Part of a small language model's weights.
Size: 16 layers, width 384, MLP 1024 SwiGLU, vocabulary 8192, 34.6M parameters.
Architecture: RMSNorm before each block, rotary positions, normalized queries and keys.
MLP neurons of a small language model. Each row is named by its layer, matrix (gate and up: input weights) and neuron, and shows model dimensions 0-191. Each number is 500 + 25 x the weight over its row's rms, rounded and kept within 0 to 999. Numbers have three digits each. A neuron's up and down rows have the sign that makes its largest values positive.
After each neuron's rows, "fires on" lists the tokens most often at its 100 highest values on Wikipedia text that the model never trained on.

L10.gate782:536538505502495512512485486514454484470518469514476469528468527515532475482477512540447509494527511523495528538497499533517520449487497482516521483535518499535533466514515487543473497487466455513531487471505493506434477493507497528478486513507469485448480471552501463462503501460506508506502518505496512543462462493529479515487481508521512522523480493502499517502474539480517540503509520520478510477519512500522499505491444501528487525502494480505466486473506518491507504520491495555468510537522512481523467491505490549528505455518520485504516528471441505550507519462506526480
L10.up782:516512489500473498486497489524510489504489511456503459542492503477527455513486462491541567514501497558464517474498490482524494518529510490489485510508477469513503483498484468518514502495511536531486491501471498495485523490532520517483505517513466521454503520465475511492444494463481509481520516473506524539517521478473543523515489485498485474492499507514499519497484477509489482493520487523461518507423527509481437503483525541487490522466511475485512491490504512499508500505493487531495527503480500532523511559528490497466473482498503514490542491517479501525471485523525515483
fires on: " ", "2", "1", "9", "4"

L13.gate926:525521523478486458509522466477488509489509518492524523473497519466476528521494514520477496510486502493471528501508479483509527535469492508528525586455481530497488512487505501527473481497531480518469510477490481475532478503507487530506512493537488505515523439519452496499509471454498508487528482496482534504547446489505490493492514516467486550509461489523441443516478467513467525466493497471540528492536504470508538477508475522526496512477531510528500505505486484501521502530485563490475457497462512525533498481474486529537501529457527499504494516513526504516506439504508500506
L13.up926:493499494490532501486496520507496500491517525511440525449513493452494527511468496565529440516510527503494536464476454508549536490529465529489480536458508498533495534465488492496494502448487496470511495486494515504508507491511466553499482525472506505513453488522464494548470464463522531511519504501467527503545514488494501504504532497480479520486419515487441423478474488543473527471520507496511524460506494518458546525521479472504488508502528515513554505476522482491490488520492506493489477487470520501501501457531490471488495526464518446511530500518478488527498507484474499497
fires on: " the", " New", " United"

L11.gate741:497514450523471510543493515492488490467468468506520525500506479510496527505478469491525520509518506506538499466524515490497475485473497524456489481487540554560520518479520497505500486524559515497520482498433543474483493552496488496506523485512523531515488530542491487534483491532502505510503518484466466490522533491489488490518512521510531540509454514513522489586501502496540522500495517494478504495531487525470528578545500463545487487503485517476525512527482488453544500525466473453475515521498523462481493498481518453555525474562478461524488523503511460522517546485504479509
L11.up741:514540488467437515469476489521510522523506502503494494480523479522533507497466490522485469502530517478493517467498525512505488507507514547488509492485534521494500520459521523516499522459540511509468466488509501502524527487501492480529498507479503537498509521486493518503500495505508532481513491529527500493530521492470468509486515551495459476530527477519488530510501567505454545469491499452497492475544481491467476492497471469517471506498504489474524497496496535473533462539510505526486527475442500488435508520503541448507491470450556498487523464501512472488499527477519502527
fires on: " a", "A", " A", " An"

L8.gate399:522521487475503492527479509510458488502441523503474479527476487540521498495509509480514476509518497501495474507504461474463473468488494492489507474506496482497471505510500528482457545525557521521469559492472506513500522519469528474511531500495513521511448478523519481487508508541494471496506523480499496488516491528495510497490511516523469471520470485500486523531496456552535487495515523495498505519478493497498513495506520485498483572484440513485514464537480505498526452495523522503535471523524514491575512494475531494476510472477454424518511484505545501525501518511511482524
L8.up399:522525519519528479499490504460456479525449479472506483475545506544500492514534490488495513470496498470524537516485453492482525492569457466487512451518527496457567541541520566454535494509516482502516494489459468475466510448537508460482510518476522542513477499507490468487514479456487523466444529496493498491526490524482477456475518515520524484532508498512481575488489521516509482485478493532500474513498466487496534474497482492486504489477524543470543513478517491536509484555544521483497462527519499471518553463459517498510493540502460477479453515480531522516470451519498476491
fires on: " in", " of", "8", "1"

L10.gate796:470508492523515499460531466506490475508465488522484496491524515469512506481485477509544503504499472529507471505472500476531464536519511468529532494506499488508509476518489536496482469535542500466479538477456470486484522434568511494486524460539533499522507506459505553508491488499478501486470525506465525466489513517500521495522521537515516524513523508468490505506505544504497459538533493476515518516504516484467494514526508513464499469513515523527516500506513488538520431493499462513529478502470439508511511473486557543467472531481490474520502522459547499469511489559491500509
L10.up796:492523492549507513480508462476452503509446502503499498502513519480473558475468467495517518496497505510511522494487496511487453512499528515551505529486559476478516508493496514482497500511523520483513526460488449494534531507568517511531471491521511474505519520462531519509499493512469480464491515498496543467476501513534545488513504528496484499503518512486484485485504525489506479525539495517515538500531466461483541509508497505490511523520508519544500499510532464517524472491515469507529501474478445552490510524498544533458491534469495502527488505478569501490514475562514479519
fires on: "ot", "at", " to", " Cat", "art", "t"

L13.gate894:503515506516495521472521534474487540511492533488515516538499476472512455493530469497486500515508503508480440473536477466517508498520514535483500504518426482482529520437499507465474467492532506527498507555513494494498505502534508499526502525493509491551494471545528528530516538496537507501478496506550518472531525475475502506481544487511454473487450474493485482486523473533505554513545496476520477497501544467490491505487486459485494461479489501537429474506461521508447491517474539505508482458477485552479474529519464546498500497474484477500500501508487505515509501496507534509
L13.up894:474484450471567508490516492518514558516512507464479511445510522472503539510498535519482487512492497501508536520505475529490516508534479470523505524502479501509478560481484509495528492512479503515462521490498476507525474489457508539468481485528487462499468477463480530484496491445536522529499476483511540499507497529461498541504482486501533515468506516515479453516535478499520496497533521496450531470518530457442467513537498485478515513527484509490470522486491524451491471501519500482528511522524475485490488503509528510511505467470459508507464489535474485527525481510509472512
fires on: " the", " a", " that", " same", " following", "1"

L5.gate320:510553466499446494514507535524493529446512522485478533514506503522480459505478533514528511443497496500528526524543483505474466508529492481506500492465502485547483475508505492512511526475446567468515503523502498478503446490505514533533535528495500499511525501491466502466487484504532512531457491524517528517481496457468506507480521445458532558520481504500525507490520530502484497490465488527500551495492508511493504465493495499457476528482472534478491547491494540499502541549528509487507521540467491502515484492518491469504542498513481483494526495520508512483497508490536482556
L5.up320:481509505549518490512502522514464474448550498498532492478533511506516473502510511458497476505495487465466524495510482517521493504535515487542513472489516469536463520449484483497487466506493466477484548486476547505482491485512447532518462503482528490500519565519508493449497480467465503554475492550503495520459534513520517501488545508485489465465488521488454512498519476475494532520496528477461488529528507496467536479508518487493521494500511545475506492539482496531501473533477584466511496536441531541504511483521512500545502523494499493509467577521508551499480460512518520514
fires on: " =", " (", ",", " |", " ==="

L6.gate718:527497530515483530513475505513498545506476480490426483486495491512490528514516483478509556549491496479531486506512521501492494502468474493488512510448473488460527475459476471512484474498531529489536530488537515492476494503484525457497556531549515488470479476446526491488459489502484492503514496484516531502468497515497436488496520535545497550486503509497504502510467513497524507518559479502493519459478524517502515479443508527504491501510539500504511527476448513507499493492471526477482496537481520505517466524469481494508481498512431493511507514473507511514468518485476516521
L6.up718:504505513458494504541491506503464498470503498484459494470536480495508535512525479475499546472488520498531474514504490539469513498526490483517545462472472541523505453507516431510460483534507487481505522463537521532467502478535513471451467502480497529487513536518478508489493526482505522465463484464502477524457497484516565467439492458483482489540516462446484493444435512476481474541479539496499502494496542508545506481509500508495485497504512503490509492489464512465486550536502519534509471497541509491508462510487510555492526498503535486493505473473461490479493492494491492532
fires on: "\n", "---|---|---|---|", " One", " Year", "===", " other"

L6.gate552:524513511499502517483495537514522485480562469493482533526473477499482452504500506542488531505496483492489502509509481495521523557471446433505520460469503510511479456498511480534493464499509532489512509490527506518475516508448533512537473476476452505545508497513508502519519511506523502496537491495512488495484494485437504480495503468467526531548501495517469492536480483507482476480526414505472517494492517508439484501495497510537500507539499495515557534467499540540496486508472529466470473474490494500468445528538515513494501509491530519477483495497496483498560513473496534524
L6.up552:494531513533508462493557492464471530455535491538479516510493513510477438463475466486463497536487464452487532496507520489558515505516462525519447490493552510508467540494470481502493506493489502490491509469531463504498510498492490481503472499488506505509491545506500507489514479477505523536525516504478519464485503462439506516472469462502462505553540463477495513463529483540487485514484550506508517485472496525504494458471510518515468510521529469502474511554482496518461473522513468507512476470474493491535495512486497516501486524487516517487499484503547548478498474489505488516
fires on: " |", " (", ":", " as", " /"

L11.gate324:495523486473460508519527492502490521445537474503539530489478492529534544495498457463494460526512492506504505492498525509511503552426508523491485513483512546465496429488546504446486492473496515466507508491485520496499504530458449529498477505500495494505502480457557505493488497483513502495463509522467519473518492537531458531474517522498511551476518518493517493543506494494538578451502498518556542551518475459467477547498543497463522501509498494536483532494508485451506491505466512516482475498478492520483473474469540490518504484526527498517480495476503497478499505469504420494
L11.up324:494514477529480492485471526517503525513477467477511504499493464503508509495475480525516480551525482522492523514494510527474553540446522534506474499539503544512482508466499488485552481497522495505497468500493499518540488503515495503480514529495504535518498544539486495524505462524519458467457556477471509489495527524509514503543513500529493522525532518511513504514464548500467508529487504524488468507534509522499498494479538446514468514492517499472513513535520548504521500528478513528510500481525502512465491513498514484523502527525513521486486540557513515499466515483498429472
fires on: " a", " the", " The"

L11.gate524:498490544493500512513471474493500521516517482465518556484539490481531525567468456505504520489517478542486533499531531508497488504512531493474474478524543503519463522501483474536460498489511525479467493462496479512501488522526502529525426463517499466481498471499505527504521537484526492530468548532495493487540500476514536527521485536511495482530541503505501547514525514485520499510477478451516540475502484505517522494496521455482477525519463486511491533508500540513443495494510527463470499456493516541499487494448527488459513488476488532536483516512464483522518534518434514463
L11.up524:464438494469480504553500509494461512489486489466503500490504498508454500528477494510493508541454514501544552496535494491519513500440493518522494505505496502501505524495454488525504498539489532564498443515496492434490461538475492479520511485495494487483507492506451514528511496518497516523464496503513481482518529520538523442518477492538526538510482468522522527478485502474499511515541505494518527509524530476526497509533478521505452551509474540536469506496465539581508467548502498439508498465513516532494513510544511494487508468548471503535481523446468494493483532518536501508
fires on: ",", " and", " for", " well", ";", "),"

L11.gate149:538506499508510516514507541502499487481505501511441521496501522495512500507518490481479469472549532505480512479516493527541501499530510491478488528491503451517526555497476489486521528475493474520463476506504517496498499521498473524488525487467515551519514494465536520499465505469437531482504493525461513494487535507520490505485504437528497491510498523483499490467485508488490473540564507509507551524481476473524523510524522504500484485506506476519482517514470494495507470500541538493527511502512469493530507467529501471478474433503468520489507470507502511497518517526479499460
L11.up149:471503474537500513532465510501507493550500480555462512520490490498535525503469466478493490485487500505537567491487502495489530505492532525504479491494502529476452532519524517457506469482477491557496494473574505506474506443516503495493529505516484539465467478490487533493534497498486504506470455491469486553437518499521460486503464484506554477475514498525500528479554486509492503461494551519452489531482463499512488512509527450512497489511480517501485487507477474498495515504487518501477484519488427513465561498533523449515516523501513464494496495444513509460529489480529511491
fires on: " was", " were", " and", " be", " is", " being"

L2.gate465:511466523500465496478487507531578519499515515493510477470524524504461500508516495504455513490506470524468509511454506499520513463501495549526506495480500491514450515466522505479457535509490490548498497488479512512544463489430508501506495483515506472473467546505514514535516515493487490512486483497522453511473523492490461506485469527498511520542525526505477482463468516529475533510517532483489490461447548519456487538462486544499452465506505517453488445503512486507546495543509484529523495532481502514512513482448510519525493463512472498480517519488501512506511489509499433480
L2.up465:513495498515490516457499525519490487506528517518469518455505496522482528506520490493529500455480558502530518545476531525548498472555509539551513457521520477517509502534527512501492490530500561475530508485484533443511456503456496477484476480487534465464474489508447481516492505475491526489463529478451512514460506485500509512473464521469502486526497520518481538466454536524538517484528501463507458485485483464476475496500510496504455470519529524441499497469521502493523510531512505513522453495488508490495517514541471512439509529517485487502449478483480518491511477491489485474
fires on: " in", " at", " on", " of"

L4.gate471:510542471497574484469478484495476506493500488491478484493524498489507515512510499500478511479499519503480493471511445515480497497501507523504463440477508468497503518492524506500507493505531516485540508509533498523491490483484500510503490504497528490493479467503513493522515525471494525493518459510506510492523520478491489498488440508532493536481471517537486512507482477474517498493522493532506546549516512490501463516525528522509471496470480546440466508465498503519505500524498479497514529510501491506482487504519503480530533475490512452504507501512507518490475490493416523503
L4.up471:500493463517488438503460487534525490501487484506480495523561471513487520500529500511513501510471452511504472513481467438488517439456492470500518467519501542503496461516506513533534472463473512497460522481465468499504491525515544497548463477505542508538489487506497517493543489501483499477465501473507486492507514540471501506499509490519469533480518502469516512475461506476483483495513533492486502516515482537533494502502513526514507475448493493490485520469431479504505495509497495509539502495517495473520468458498480480456470475512501486523516422471543544474432462482501464464
fires on: "ch", "n", " in", "d", " –"

L8.gate585:491531539491476487496545485470562472488462515529456558434504500505497557483484494496555498497454498543508489485472502463483511519547473469510519477512537496498516477533456518505494461541510489450489514467490475450466484501469493507493510537444501511505476503469513462544484516501448526471512518496508505504510468529511537560530505510514522533501494494500481504486526498489502512505500517474504484502508490500474519493519498472494495530516520453509512515497537465536525489478508481474516501513535497505479494481488469534472511483513499540535502496518541444517502534479485483498
L8.up585:467547538507509523462573523494498514506489515488478525481464534504500478506494517540458526449455554483520479553468488490513494454482509496499498477510489526463478540544497503534509470491524514485519487481488502537463479515516483512535502488458513448505492505432502492519512512488459477549515485504496482462497485497480472514527536502504497498512513510510489516532503475496485498485543515527536558486498489492467503540511476526553483500519503478505514438513473459514532532486479488520511481462513498515508500456511491533441493505487512509480511493506516458510473471539516464517
fires on: " to"

L5.gate439:500490493537500490505487522486516486502491488487522422545526488490488463538525493502463515497514543512512531469471513529546524513517542482485504518505491489489509518482517471506492470488503478534530503515530481519488499484492492534500524492529473534443485481490493514506506517549514535529505527514461523489479495529514512463496488497509479534464496516526492485507511494525474519503517519522485501459497493505452482513465448482518494510557513513511529545553533510578521560477505494470463531482509533518471529524469509513496530453500531514479483546499462492488496482514500548492
L5.up439:499501508485497469540467512514453476501456489495507544482474492518519483479495420510513507488498535493487489493457483532553494510536526543471459523481486488477460519521444467481522473497493499488466472529493504481491445506478501501535528502527494533500503529479500522476500472442467503543485469504513516486495545481485490501522473493457464456511490535541463519464486494497465455527504507502453489497475545527540470476500496524507521512499546481487501501511496526515535519520523488465494486493457480522508513565501508480513485513520491490502522484484542494490535544515492523560
fires on: "-", "2"

L8.gate845:474537499505515450505476494535513493494506501513490511496523543484512498530517462478532519432468487536515528474503473513506496542504484480539477507443540462474497444488539459514537437549503463502465466513525514463503474456467470491509505462486525499510480496455494521497536502494517501536493503518486490507514487460475527477508502499520458497504493469501485498490465521513494471518547496503524502506507492455505519563485491458491459507523493513539509492503508481499539503512522501498463497510497507496493476449467546509516562508533494517462485483470452489490500531505439490479
L8.up845:539522480496519478440516511525539445476543498497475524491501496512501539491534511491500499512500501500473477458457518512517510482520508501509478523543520475427491506523534527485472511532515488498530517482487518518496476523514487557505434529502517501533500487475480553503518548502464481461477546503470544486457536466541454531506500501492509457489438530475502478545443493433504497451497485489481464505558501487496473485481529499516468501472525483524500508495505483477477518518495461540529541491526492509532516512546468483488509457513557492512471473497451527478464464488513479482
fires on: "ist", " in", "'", "8", "d", " at"

L6.gate555:496490546487496485490487513522459475515507493485484507495488505500491493466532498471503496490472503552470517516529501499516480512502527525501527502497520507524511528453508464490464493533504535498508517479474497494527451499493471435509510527515538502507476480476515519529517481521511514524490489500525497538482457536507451492500514507479439507529434464483502502479500496500504514510479513465484492485474470448513471497475484498470467477483507493494495498482486493476500494491511480528513479486489461479465505503476532529522506446483516511540455500502493447484557478490501564500
L6.up555:506529496512515508539553471500528502481539489568532516530499501465492464524499533477435481526494464505527482472506527534510481499523531496469519504488494553478496542520511503490470459518506491486542464467520514527547482476510461511511462476466494522467534501486501547517538525537466522516482529491499486501497479475500498547483494523505515534541490527513538480502511486532505506474499481511468515514538482480490545506515534497540483500512544520479519512500554498482507485477543462515518512500518514506496511549503527520496527475563446495538524518478493490534510504505497507467
fires on: " \"", " m", " Kl", "-", " Pl", " Thr"

L8.gate995:559460503500530522511521498472535483505521506476501479518535487502495479508497518464486527463510493536521492512525510526487500432538492492492483521488524485499483537527494519492503518511487497486502481451489492519516543530503462510512468498503500498525517469496460493507506523524538510476485513481491519501522497483490519480529542449459487571509500464551493517483493516503506518499469496483476502481532469506498528544463519533515503540542496483516511506537522517475564518481509502527497539504573531512522468439481503527481460488474477542538501498518488462479510467506508497491
L8.up995:507472505525530552493501479508564507534520545468475468478462487522491492473494537490487509491519496499497488508527530544495506508480497501471479498518496474508494471542480487502475487511480535501511505460504491514475506507535537512488519489437461509523520508514471489489462507496467479504515521507501500428507484511505522458509501495489531505475534463517468522468478503517464508513542532493488476541524475488531508519464528450497514501478534441497492534473509523462515476519527476496481531487495513494504461510485503494492490527498519493476497451537508470453526503497556475517
fires on: " of", " in", ":", "eastern", " throughout"

L4.gate331:497498504518480467472507482433548516498557505481508486500533501528467510492485508471500496524482544523462509508503459464501532512486539549449539541491496490514531493492470473488504480512499505548459520501463543515479511487559516502510468476531481533479476518516478494514515481499521473494467447512510520518561475509502509534484483492493498514525517491483490497504463473498501517516532486509517499525477474470492530511493521467450480429491458499491512522510532503556552501500506537488532533463510523507489506479501496476522495512470489498478501516505503516446488485473467475475
L4.up331:515517468532505517549494506510494482502496493494505490490531484480541500491490482506467442524531471460552517484508523535455485532491504484532531529520508508504521542497519513466495463487518542517469517430490524495488470497483554523495496522507488508474459518480508503482528467460521481508516491512475514528492511533527466462468500500516509494510487513482540478528508464516498505482508550517504463501499487475535495463507501515497503546521515509497527450522482473485541514474523518421555489534502476453512528496449498501512495550523501474454457524459536491558507513494502489444
fires on: " was", " is", " of"

L4.gate132:488508492533548508518467484476472482493495486524535493462547490495502511500509458480525493468505539512499496490474531542504455539523478548464514507528497475525504502436467497474486530476531496506485501506524506502520459516495475458519513505505493520494455578564526484506486525491497472503499487496473506511448510531494511525479478479435466484522502444532485519544515491531464538504515537460517525488495515497512518474482528498476467492515483511479503490536497504503498496471512460510470476500505481495475503481474469504508478467532504487482469491466496506480526493514433508457
L4.up132:499506475525500446532470508522461510518513536511559491513509510499512502480455474490507515476511487489538498493475465541515517499561524512524547514478477487521467508504460505498515505491466500556485523491504497529478494487521488503502535510456476553496503497524545529494498472470485475546538455528450476529479530491480471520488483518530527452545529471499527489490514493508489526506517513481455520491467496541556458473486534519526497487499491514459495483503441498501508504472501466495487470463518463539501486498451514551501520487480522524502510487504482521503557516498529503487
fires on: "-", " of", " "

L2.gate76:492526457505527473534515533520527463526459488468498506499509491503498479553466518439544540490510490505492488574508466532509549475508507521509508462516507490450528483492511519503506497505457514521494506473481504537516484487506484453494497503493480521539503493498511513484433489538472504516476477511476489470532530510453487512521504515488506486515443478550457513494517480508484506506527457504478535485493453487530485520490480513490475529495507520527513464497506512513503534453530511480525489489499441488522468511474529522507513531459524504511445531530475458525532557518500501526
L2.up76:507522475534542470536451500494497501456496464480501504539470488480535509530499492519507526527484503495527509504483486491511486519523509502495505481481527508479477499504463495537505452522484505487554463496513505488567469478513491499499513505513508509488539464445487514513514533504481516476470515485482538505460532472467486481507481480476514499481453523473489493538512507533447475500485497534468521537461498539478496537476514482515510521499481490554515501492521533468539529495502492503527498451453478486504496525482510505551475494478496520535503466514522493534528499483459508482
fires on: " de", "-"

L11.gate784:527526508467477508503498542531512501474489499494511522552507531458483513521480546482511444453549547508509519490456489499511502534515505523482474494512485458487529470514536504523537493524545501484499512518518555483514524477478468521531527503493475496537530509497528477512489500479477492525533486498489520484519526514463513489502529463501500508508519551504513503503492502494490529539485523455472500494453532472529477438494493503523512501504511516498506509551517492541536483491497505492501514525549500495485479486468493490463499479517493538513531501465526464470491473473526523500
L11.up784:461550517512491505515562512518475531478500456519499456513472468458500457529526518473506509510549511429504506498496492506489507502511442516493492524500518539544491504485475489476506492528472492516519515499497466499501442461503459444464522497480518510503537481455514476519520475475500484538427480494493531520517474523503458505516507526508503515493499489484486493477480551534505477499492525489497514541442518530520469538514517420502475479468481486514468512478503517473525518520486500509534483522491514493531545453468436491502525510528509489532526458467474519507490512488527496507
fires on: " were", " Pro", " non", " are", " be", " as"

L8.gate1005:517475470522487502510529490505521471467467521445480504495491469489512472498506455504520495491440485487485495498549527526491539498488503534462491486489472499517505469505516486477492498506483539506472507470528516548514509476503510516481501524478478523536536484494478507498479490503522480462428465495527518560503436480451499528506447489534492508455519514493515510480515489478493492455511503467469535476501523501542509469521497508493532490525517471497521507509522480506514476517493503443504505518548534504522507454519470505489522490511489528474513486512557515521463520473506481529
L8.up1005:516516480496478476485475508478502436512501503482482490513531457473503462480433535491496465497496499473540518561472490544526487514542434520489481493489466515534456519493541507474467507495498493480483521525471529484514514507525500484507492487495479500492521514497501499484503491544533499497471511497506535520535479481510511507485516513474501529511519529521527524498488497520499524530473496454473483526545486483465524517529491476457514521490482508486458497505515492484504483519452502500517443504505527519494485518532477475526509499564525510493468481480498467571507459473543510544
fires on: " =", "==", "===", " ==", " ===", "\n"

L6.gate760:490479456522530532476533534469534462505512513507558506477503468482494523536475488457487506448521492509505511532509504502536513496490481546488515534462520471515504508518499501526468459488520533509538503475519486495419522506488490513454504497511491458493551517518527510470500509538472481505510506520493505521511525502502465471484519490454510527483511491509475509498500487489513472506509525469448485497471524529451480535525541504493463502527495504445553531514515525515510514453458494491517508457481477505530490513461527578532511478504485533443492536503517477503495452476502524472
L6.up760:528509420501530478507502491510505500505549480495503480506485472461491525493488475503510500481458548470483456521492552466541520514503490560462493561518485480520530465560501514486503499498512458518497499495508515497462473534453514491477521489524523487503520486514529501492491478507478524502473531529546494479496466457473505477484469486506493552504446503570498473490477499446484491499513498494451435514509514538476516496486480500521478472555530465489484457536519514494510533516498489484507495482526490499521520499547536533534508473470491458517505532524519484497489518556511505504
fires on: "\n", ",", " where", "-"

L13.gate874:453520500508537446471487512525492500498470474454504549510510524504452500495493472504478506504535520496487487492494499518521544485528503500522441508477484499483511491526504517489473494517470484516520499521512522475508510513490527538514499526547478482474470479477464514503549459457472475515535485499489535514517495463456507505490482559507479501487473514448514475461487532495447502537468509501479479469524475534521478513475496498524510495488494536513458495504509513466527505468517498485510523568513486565476514442468497500447499488515499516464519458469476497486507468467504518499
L13.up874:514563506471484545518510459550550522494481486512463530513543483509460489483516492528502462504523527552508506488499490475507520503462480491500476468528474498496514506483498519535494490503491472493501482487509481465515516533532471528533490501536507496503494469466490521542518513511499437488554475527525461510490553468485513444496487560509545448528484494487508477473471527466479495507493483510466493469497488478501475491507516475521455479505543510512482493509526517504547530494557511509476488530506487539511503477520530471452493518537437477476491492480484512477490509522505476453
fires on: " in", " Ad", " at", "ad"

L10.gate29:510488487509476556502446442512514527477571499496492544479519554460502438485518521497476517472499529538501509532531483506519519528531522505483517490521490498477487525503485511470489490535544488528518493474502509474498508489518511489484472518481528498524453491474473548483504529504488513500503492525498479466522465474512502505495511526457504506535500562517434508507510534495517487495467497477562488507468490506452497471525486499521493501532528536481493467491510488469532518530501489503472467469536482534521449473478478507482492462506536474533477509499515469437534464558538480489
L10.up29:492451542513549466498449490526539493501521515507492532479552480505514471481485520514497477488481508508488488542467520512504490500527473484512488489508489493507519490510485535451510511478502503532514519497506526511481511504500464549477479504478500512469507477511476503469466457505469521505544525498510519474523484487494514548492524502452485480519496475526442511528483509513503493516502503464512498544504472519486504475532502476472485565544465542508508552530500514501518518544522474478474488546499514507507463473488449483511543469449498474536540508498502436537547472484470488512
fires on: ",", " in", " and", " the", " throughout", "|"

L8.gate382:532491484484495497507508531510494468454515505483478491513451503511465533487524526424503489473496471516470495514487471513523507475519495460480519504482488506463539496517545487488506487536522492515499521507509510481449491511471520502533500448524521524545444542527471472528488527479520489482507502531508475504495488468501463488513534466496485517491453471507448517472487503505534512432509519504486491561551504502481444492526464521496526528504504508504512486508529505490522522492497496499544539507506484515461529468504497443491482496501534539504503506498473473514494545482494475492
L8.up382:481541486494485532498476489526518483498502519552498467454443529466478541513450511489509498481461509523486499512531535543499510475482496470505478490509459517429460486505493498528511476483539472513476529505490493490481506464469541480560520522476472491517501470470502485500513506504485541488529482532475528540475487506560510527502514521491514546512489494484481500477492501482491510505480532481496462498499520483496488483510505533517487540494513464494524476480504484500499558500495516478506502448516499486495490481485511541508497492494513508490526495525536451448427549517523473482
fires on: " to", "R", " She", "by", "ham"

L5.gate402:498451509529490540481523478523504510522498479452535507543497528490516555489478503485532525466488464513479498507467527460479492492501503498514484496502547495508444468416505464473520478522479477489503526493509519507525511502522521527509469507480493480499484484507489526456504478488462485514481518533469472514507506491529500470476534503482471487508530532526461555506486446493499518497511509453450525501528551505529520534462508515475455532485473419492501492507484500494478463503520457531481464487510491471542502508479528499486490451509510544508504518513486489484495498508461520521
L5.up402:468568518478515490499530444518506450472510451452532504508504497522479483499519476523510445523509502508464521494503506539510519503504534448519493540517526521483443524504459504508533466485463469487476471494477487470521472530496490527504499483530543552476473487468507516535477508501528491495539491512535488516536504492516492475503506497503479535564481524491484480483501493533481494533500485471508516516522519531507474478549497480492494494463462482492529468514496497536459540474463496463512477516489528503474474516493479479482499480547555513490478540497505481486471499546487554495
fires on: ",", " and", ")", "S", "s"

L8.gate192:467505497499493519512510454482464515448501498484514515458468511480517469541521529509480497451504510504486512507493472501556487471483499503538500499482489488468519506517473479483465462490494507516476457492496499467484519467522496461507530518492463483462484486512482511501500469515471467514541565482494494502519456538492478498456553448466493499504484503514476464455477504449485498519502495455532499508518545450495447546491485488487447458480507497493546467483495466515522501494497506542519495458530572483515490471516486520491514529504448471472469505461507531476514514531494453495
L8.up192:504498476503448528491482510498464531477504489457536537439474531503511464530489506503504508493538482486506492454473476487554534510518480530529471485474528488480501531504501483490495480514501481522464497450519518483512503448495498486532522518493483498477446461493499483501490517495492503482558564474467479488517484565463488514479518473520449521462493522475456494501450530503463507466522501482519516483519531467507454507539491512490476513471525467498541453482490494494517520485484518511511515477537533481508495506536494489509481508513526470520435511493478523501480501497509484437
fires on: "-", " the", " The"

L5.gate606:514514501545561472483495518532525505494521483474493472489534497496522528514508490486507528502479531497523543520494510435519458497448491506475470488507510545493532495534454475509504497481482503498483442487514490520493456530523503486485519523531535464513512489484484471490488504530539512497504526499482465471517530480510483529483494554462474524476496494534526486474483504495498553525480551486505480496503496478514478457495487520464509495514470525462523500445538498497510456479480506521480483561515521512533483482558518493489460480457520498535514464498492494512535512526509493516
L5.up606:496533525501474463502497534526523511522547498500520483483470510525527512565524535500454515515488532537477514489478535497527511515450483518471479483535514529481513488466497509495461483496496496523475463489496477482544464528514503542504512502507512489475481500490485517536507459504488497498482533535492482500527504527483496466555480498483496507527485500510497528478501485510496500509519511506470527501556467542544463498495476492523524561516496478511525507470533537520479481529477474517492502457518537461498473486491540474471490479483548472528495478484488465498505530515505551507
fires on: " \"", " in", " or", " at", " At", "in"

L6.gate664:492513467478505477541514520502502495435458535512510480491496468514520473567514509503518523477491523556511557483502484503466490519497523482430495515505505487474494536525489487559478488517517506511470522456506479504490493521483513509532502470491492490524511487517485554490459509531569492524547481488482526510494499517488486458525487536505501543508467479512513493488487493501512498471532507501470447497485489473534469552482512498529491542489462536504503504470508500497534457453485530458483512504520501511499486509462522531472506507506465478525521473521507467540480530524487479504
L6.up664:502520495509517447535528453477484490532517519497502512482515524523494503500458505493469501521544513517475454456469523475497518505485501503468524473504511514504517481533502543474528492500554464538483517505482523557538496452487492521479469485479505508562453459503493496481521501497488488544493500492536476453502508542507500490537522514481487497524538480513490502532485504491508508513511455504508511560563503505512483477526502498483481511541507473480476522457503511506509506526480495509519497438493509483582492479475494499492477479502515452522531487517484511506512461518489477512
fires on: " for", " in", " on"